{"num_key_value_heads": 2, "hidden_act": "swiglu", "norm": "rmsnorm", "positions": "rope", "rope_fraction": 1.0, "parallel_block": false, "init_std_down": 0.0, "beta2": 0.99, "weight_decay": 0.04, "warmup_steps": 214, "batch_tokens": 32768}
MLP neurons of a small language model. Each row is named by its layer, matrix (gate and up: input weights) and neuron, and shows model dimensions 0-159. Each number is 128 + 32 x the weight over its row's rms, rounded and kept within 0 to 255. Numbers have three digits each. A neuron's up and down rows have the sign that makes its largest values positive.
After each neuron's rows, "fires after" lists the tokens most often just before its 100 highest values on Wikipedia text that the model never trained on. A number after a token or word is its count.

L7.gate181:113129109128082116145156162117150135126077114144174101145142120134140138123105123095124157084135175117147192123106119158114117100135191150166140153123170127121118158120128138142160116108097119141160100147030081147136072147077133119120154129123179164190124136049095130103153137183156117103152100178084115212139119051168138202132072110058083150118153090154141176130132134087106132177142157125185161112090109165169117181146125091142189133094126125145140124140159175156166110087081062
L7.up181:126059136119154039109159120149148100140125123171080114109105119127164129130126136090082154118115102145149138154151098120130098119136117091108113139138112098099109165227072139130106196173174093067099087164118085113101154137167161149152172099111146123148152099076113177097171114132166129107105166107150119151068107166226065141134159156103153208093127098060138134104120128125160190101107088134163112122132144178135106116107088068122118149138152118084155105101170162186150118105155136
fires after: "-" 40, "\n\n" 6, " Country" 4

L9.gate23:127108150109126099090200140091113151173074146114138181144195112099151127116143160163087130086157193169126132148155171184121155123096154110112141148105112101168121105119098146114189132158107165163096109043058098152109122099037067094139080156149155124127112150182157161152112116108126102142128120116149079140149167155104113067139078135123152147163148077093136122091100170141135105198154169174119090085155129127140157134101139085148105087179151078118163189102169155096115108164150127
L9.up23:148132132146098124117129177102113213157082167153105162150076112132128117125183145134125107113085201134124098160125093186167107219120100177124116164140142073154149064191135129142129143129113163087066116128071105110135155146140130105111094147105135125143147129136081153156134130069155108151205160165166181133138164074156118129151145130134147205151162088126082153125093125146143111154094133174147123125138062169141204125088084116176098199157102158114141127134139105193156111148119113
fires after: "\n\n" 28, " in" 12, "'" 11, "in" 4

L7.gate79:099120100106216073104169133116139108155108144138145156121199163100074141099152147145115129126122161129170160120112150122091157154105195137059171150126151136175157082094102148103143157155095144046136085085115127156138097093118096165139133127091161142157104146193108171106110111162150113117178152114137148071164158063132144103097106154102110129119065109101202089112116172137140148177151098125129115102107113169102158173115114091094115135083124097032137147113141148119098028147133116
L7.up79:157136099136158092107122054093105077184107153192121094123114156150139165140131126143128122102088142116144151134116134088140107111116087152194158160153058136174102106113116114182053180124129108132131151133111122099120144087163164164079159099149181132120115118143179136150079165134177156050150174103153142159161134125136142175088102155095139171099105135133153122190063144182132146167106116178125186040120154148125131091131127078092086201148099126076153161100137125128119099066120142
fires after: "-" 95, " co" 5

L2.gate127:112114058168109096120105085096149132117156152160172173149177106104093099110131098105197064166147160099111118137132112182119120098081172161109145142111105119138149139123086187122171129117106077133146199126060140138101140122112113135106129161114137136104123128143183132109159065194130105111212096151139108183144177153123083156152075128075115091081146112135151115104133125021134152147092133119187115108120148106123184172111124138102152097094091167124155130131163174079172094127182092
L2.up127:151098106193052179129082073132139133163141150103072132150164117099070058142193134164117164116123140135078127156186092153093182123124151114118170175114124121151161070124122155153169101127131120160100087066157123061144159138095085125113136207162144155153141121157090131153149158173142076105146100138134098143067134130158106178069090148101132093130145121143100160146120067086099103190092119147157094152111088136162133138117118114097125125117093146171128138164132080171101088073167156
fires after: "–" 66, " (" 11, "{" 4

L7.gate309:069121082143109113095161119071127144151146194143134101151115112150111136036094118136095116140112117170100171146095137162104128090034096149144135087107182096098202132093066163108183135075107132172065065109107170175063154163157145150138105140104122125142095141161170110126104050179087138112135115116130128138159153117119148158148130155154147127114074161174124127097089106138114098089132140073130120112080098091139089108076142121173065113118103143150134169128116115129121061118131083
L7.up309:124128121094135120143090071124165175164180175173115102111067132146127109129065102140108142096108110196077133105096151118108117143138079073133061124152166106088127142119104140124161146091109134143084118158092097174072106176169173144202118170114120051182121137118162072088120115081106209137102151130079138166041139152148126128153112120130110147131090181130098172122122125147109111097104125112033131050166082084100162094124142128123129115101099142097132127122120147135138093107132113
fires after: "born" 32, "," 21, " November" 5, ":" 5, " October" 4

L9.gate68:115113122137099196128152177179087188100128206164097113145110090145128133090138108069083142070083143080122102112158148127153118134146108106125138132057118129077156103157183147122162120098123142122090113101114173166106058075184095153145181135157103155110156114100147136099159046117158070153165127086122153116141081191141145135153131075148176145127096114146127177122164130098176115154160181095163117177106090138124139140153140154109181126114100157106220147160108135147100152127141082
L9.up68:078132162131118167147117112179178160149105140148197114129153146202139141124119099114186077137175108138123161142129137116083131142106139091067119120118151088158117107102121101127128158084173120103126136132075135062179207173119178150118152137092063153111137120122192108121080102098091194158131083128092122116164137161129128120149129127167120136063094120127072143131124136085083051103092158097121086125164142146136165124140134079119098028076202150113118086136137108088168109137106122
fires after: ":" 47, " |" 8, " =" 6, "'" 4

L10.gate190:065077113137100117121172126098109115156091106138174121123108125091097110106125154185075087131139141109132158174173180136090097119083201123152145094128168151079177097121105151114133138109112097141112089160090165160100120157118123204114082155086142184146088135146137107168123070173151101179139162094154142214119138151125084132082075101080122162094135162114116100140131122189143115123153176133097152134131096144145100134080147089190109121070073103069138184100139105085136140164148068
L10.up190:061117131101147062125107101173207164158093092116103144079122126113091125121134112122108106136140124097159102121174131116043139107142187111089103118152158180085147132163111223126121056101129138138108110171108187158137179150114154147166115186123137121129113170130103129152098118151122079093116199100102136185071169159135107066102045093126103158188084122114074147123134137089139166126098126111161187105133121154101140122125108118084081092173136113120140159146091119114120112138146077
fires after: ")" 30, " is" 30, "," 28, " was" 7

L3.gate151:096168161137071113091123146080134139107138078145154180113136099152105121118122159106131090181160163138097090166113138083129146139132174118088117065110095147152098134151163166136107145124073119084210122154127108125118135080178084116075076085142088163115125158142125154151155088132098126122152117124123130171146122204142171088141113088133184126117151115146119125129108175099135125109184125189156105205141204101094155141065118167121175167135174143078192126096076103063102133191142108
L3.up151:169111153072177124112145170132144098122123127130198134117103108096107136119117138180133100148130140142110139158098148139074161036145123146148087132160143093125118150140160176150113192146136106101152135101054170177101119165103090151124187128125127113114139190129156193142087059161134131161156069178156148106094161085154128067159094108168098125098113084095188156120074104127143073077128144085173136112164152096129140179088110181140124139123192116163088122084140137079149153175165119
fires after: "-" 29, " \"" 14, "'" 11, "/" 5

L7.gate113:082142065138135111117138138118197108155111158120130073146154089140110110097107075124162155101173106120145162147179199099111200108085167118193113093099166140163142075115138124094129169070147116118172147106131174135146139127086075148155144169098097167067073115135196102132111083104124099179128164075119169112148170175152141094129130114115066155132080060206094116172136186159095097127127148110160130131068119117111140188114137137130120138123122132115088121177146107103165150170139107
L7.up113:129120128118150133151060133129107170078084139150126152082162119080122139138131105149131086100124064120199148167168099154115144138085102092081163118104142186185090098099102151127136130113166134170138178119145137053165074098117089130089148157135173140159099115152134130064064080133140100131157108065155095108151081090079188115138145115158087168122103173159125131191207128059118159159122145127090148139152159090078160101147135143130168160118139118058155122137123092091180150152140130
fires after: " (" 22, " $" 15, "{" 11, ":" 9, "," 7, "+" 5

L2.gate174:084046102081155121118158093122098145157062120119161170087118142067123128139221094135153128162094111160153136144138126138090070119098132134196146168111148161187145132151189172116078117116152144110177187112139133175112126086127084106086148083132103138179177139124125089154137089096128111146139123116125108107153157101131119198156172134173131147102165082128180131074154102113141159131082114147171046123168164153131167102140105124107116113138161113140168120140078159106046083147146159
L2.up174:116074130137124124099136144100110099086117112061168198137189086096125115147150113125161094126112140111192131152115146125071145101096111113095122090115125097138144137133128149085148122119133145197119138056225116101133118182092110127072119146220131151137090139125145139142131079158116062136147097119200129129158144156066119179134107136100084126110131099131114181104142099147168123184111123088144067145093186137174169166081133127102170135113164144100115174144083177116141180091183157
fires after: "–" 25, " (" 17, "\n" 8, " \"" 6, "/" 5

L10.gate365:063069108146086139088131111100153071079097126117173134188119146126121100133133105149114114152101099142143194119112148128087131091151166086095113151207107110070139134118126177144154112111144129116123193121112107140149100144199146161125091135103155089140193106106101116179144087164132168138157138119153104144168123132176120109092144156126134027160205157137108101207096151146142063087087161105152108111178092132107096099146144134137102119107118159105137181114118119145219094126127076
L10.up365:093072125110127134083132120125131085117134161132116161123167055234091134115104142110109064116085112116119172155187130158155099146126132087126086087121117103134138133199164163141136210135081129133126120087127182148163136124112124194123075173095120129132134152115154128080061020116189121153154162154106131114143141191128102131173111161080105126129118122161127126093090124129051104151108152116076065095133091152176124078141137113119117135091097186143157126142128150145116119130091123
fires after: "," 19, "19" 11, " Succeeded" 9, "-" 7, "born" 7, "18" 6

L10.gate402:132141158119058084099138166131114171112119108103144052193131180113051051112123174135063083135144141132125160159111128138122131176140098176134154156101111138116102144170195134150138185122150113115132108036119089177080115126116092137138125133087143191105109128133106167097121096175088069163107143076169136186172135118115177128116108093112117132135111117106137140098096190111172139143160092128201142189125081116154146157086148096098152083137136141106129178123152144086114123161116083
L10.up402:080073118093174135134118133117124141083108162128094133112128088157117109104133140153109154134084141086138112088120121173152094112120177122114151178135134100156131148128149144091132133110082100115142090092127140125186098089154133048156176103071135085144074094176048094143108076111085115136140148079136118147160097132099077163132094162101141167149116150168087169129191143147156164142118133099102100059151178114166156160131213183108187141086173120106088146095157057139164088144186155
fires after: "'" 42, "’" 4, "I" 4

L2.gate89:162116088082154071145151102159154103163057134141114162087131203128121136114138119106096109184110175108116136166064131125144124180151159135177187145138147088154099126116127132129061143159089171098134182065121149198140132161171155096144185164083129171100128153123094092174140101098163089121141165125147155150109144119113138188133087135144090102075114125065084103131142162099151157127152159099140050169096082091137163166156105108153130099123123110073131148171065159165177121109143140
L2.up89:123188106110114102161100084167126105157148143150099183161109161153115094141085115168099145138022112120150150128105200099087092120116129079129146157164152138097130034134142069118096187132179143114128131159152103112145133189095147155102140106130084150152176121161148102100141107123148076160150197120150159105132170093047143094147130116161105163116167156117159138165136060081070151163155135137122141114076162134155129138136197110127169100091093145193170125143150133118163102138149160
fires after: "{" 22, " Su" 17, "(" 7, "-" 4, "–" 4

L3.gate422:152093098150154154170162123166182106074150161133155137111135148096179152155136188119181106099157132135089136118093138150097077131112151085117101105161152151137170132099137138126134122095177136178109118053138045155135107132122170101143191117167072110085125149116185158155109147085183136155113118178111084162130143115172208109146135158085097167113141079175113092171094081065115119143167129118086109166201147098128098089108094121173121145100139202172107140124076120110141161130166135
L3.up422:154157131151102176137098093146156154175084119134111131200143125092139124125118151201163143113126133088095130086092147126082148127122083140121094120073171105134167118104061113140115142155157147168111168076078078154132152142106130093126089091105139124120133156158113088141109151108135131110111048085149165118095102057099101149184147157176097107085158086021137138152143140125127139148144166170124079177134141155148070083203151211168134116157132101154179150173108114153113127162107118
fires after: " 1" 41, "1" 13, " Moh" 5

L7.gate172:165174118131121128103114055148108121148105149075105119094157161082163095105121101233115161073169041172100116154108096156140153158149164099108085090134134171166084061097108126123087091134175113139133140084154106110098152125180109141189125137166138156102112113104144120130141112171159142125120130097051169157141130160153117143084157092182087117120119130096092125162058107066134071072149119091114172140172161117104136173112147159166092084150126103156129126110170082107118161121114156
L7.up172:159125130104133158139084123120114111135094119061120190135114120056136131129112099221077122065185118127084109130113064183130148174143129152122133094173095142180105010090119093122067151170161126178103094087137126075129156182093139105124159112145127140126153144079097123106139097170146077108098143137137176146095137111101158146084114117131107093153134172099098152140121134073139106139164100078132129174163118123142131117094173175118142098136124063161107122167171097180140147069118149
fires after: " |" 37, "|" 25, " 0" 7, "4" 4

L3.gate309:082124117133148126189094073097105082136104125110132180151126103122165148151153166188185134092112117130142132111110134095098044141108163093092137143091139154128182100111121124150083117127163108132131151134122089185073126141100102087146165098126079162115142093169079133097124087067157132175153151186111175140089076155096154059164124140183135139182151142132130109139106137113137070187190099149090194124121077128108111068139107150167126104110214176109104101162129092149149082142157141
L3.up309:174180121163068089130138148148124063081112126069068148121145091122130131118138135095188147089132142098165127110137154057109149136092067182139144126123096066162085187064096123125138119146060177114115196115152130146153138142113137084176141142112125155115120203109131130124088160074094111152125065114126099121160170164140094158153104155094075111066055080131163163112127149130075120123128118137154098121131139134134140111153138180123105154124100141122119189139082182080136171156080152
fires after: "M" 16, " M" 14, " w" 13, "W" 13, "1" 13, " W" 7

L7.gate206:123129119174106150147097118100134162141130153084122203116166146102128062097162163118164143111131111147152123108128176096072197137106165149097096075125155091178102137075132150102209125128096121112083136064139115146136143111139059165166140145076101122177107136144126157162127115157179104158161104139121086096165113120189165115138157154104112133172087144151131133072134179146140098109091111189161141154131181141149188108095170117141132131128196145144150172170101056131128120218134182
L7.up206:153161083156132206088106094095081169151048130136078126105141110123178083115185151095150093108131098179153106144145096131127125130080088135114089144090126105112127145111147143058109150110130117146128131062116123143097136103111126152129123158156109112142072119117122132137124135124106096084158126102093202113157182094099170169197184162093115136069099114126158127088104110118139127158109068108167138042071093144125155157086114177110112146180153108116198155152115080145113145105215140
fires after: "=" 56, " for" 5, "  " 4

L9.gate144:119081117154061152048173124126160102128099209141110080152115104113095063131104124143108136182114100140145153203149173183118100106174202076121160063135147127125138119096135130117150080091127101184094116088134167148092110117188125136144126192125154156136109129151179105120137105136152127169127115066107170171132136179161095196118121127125136127127183106122150145093184131118093112097149143137149152132156094160125142153070089171107076095143077170062161122109123147111116102190134123
L9.up144:143151160107136109140174124086064198129127120177077097101148129098084151162167143145106163158084045123123124152073115210103107168127152119124163115141104190093095132113190171167182100070136128175148104100111187151111119092140095098080148098130089105151169116122196098106171118083091088169128179097136104127105164129152136139152174131155111142090154117168157127149131100074107126089111124155116150095109128106129106127152160158102127175160160171073152128196124159065086144159149136
fires after: "." 74, "," 4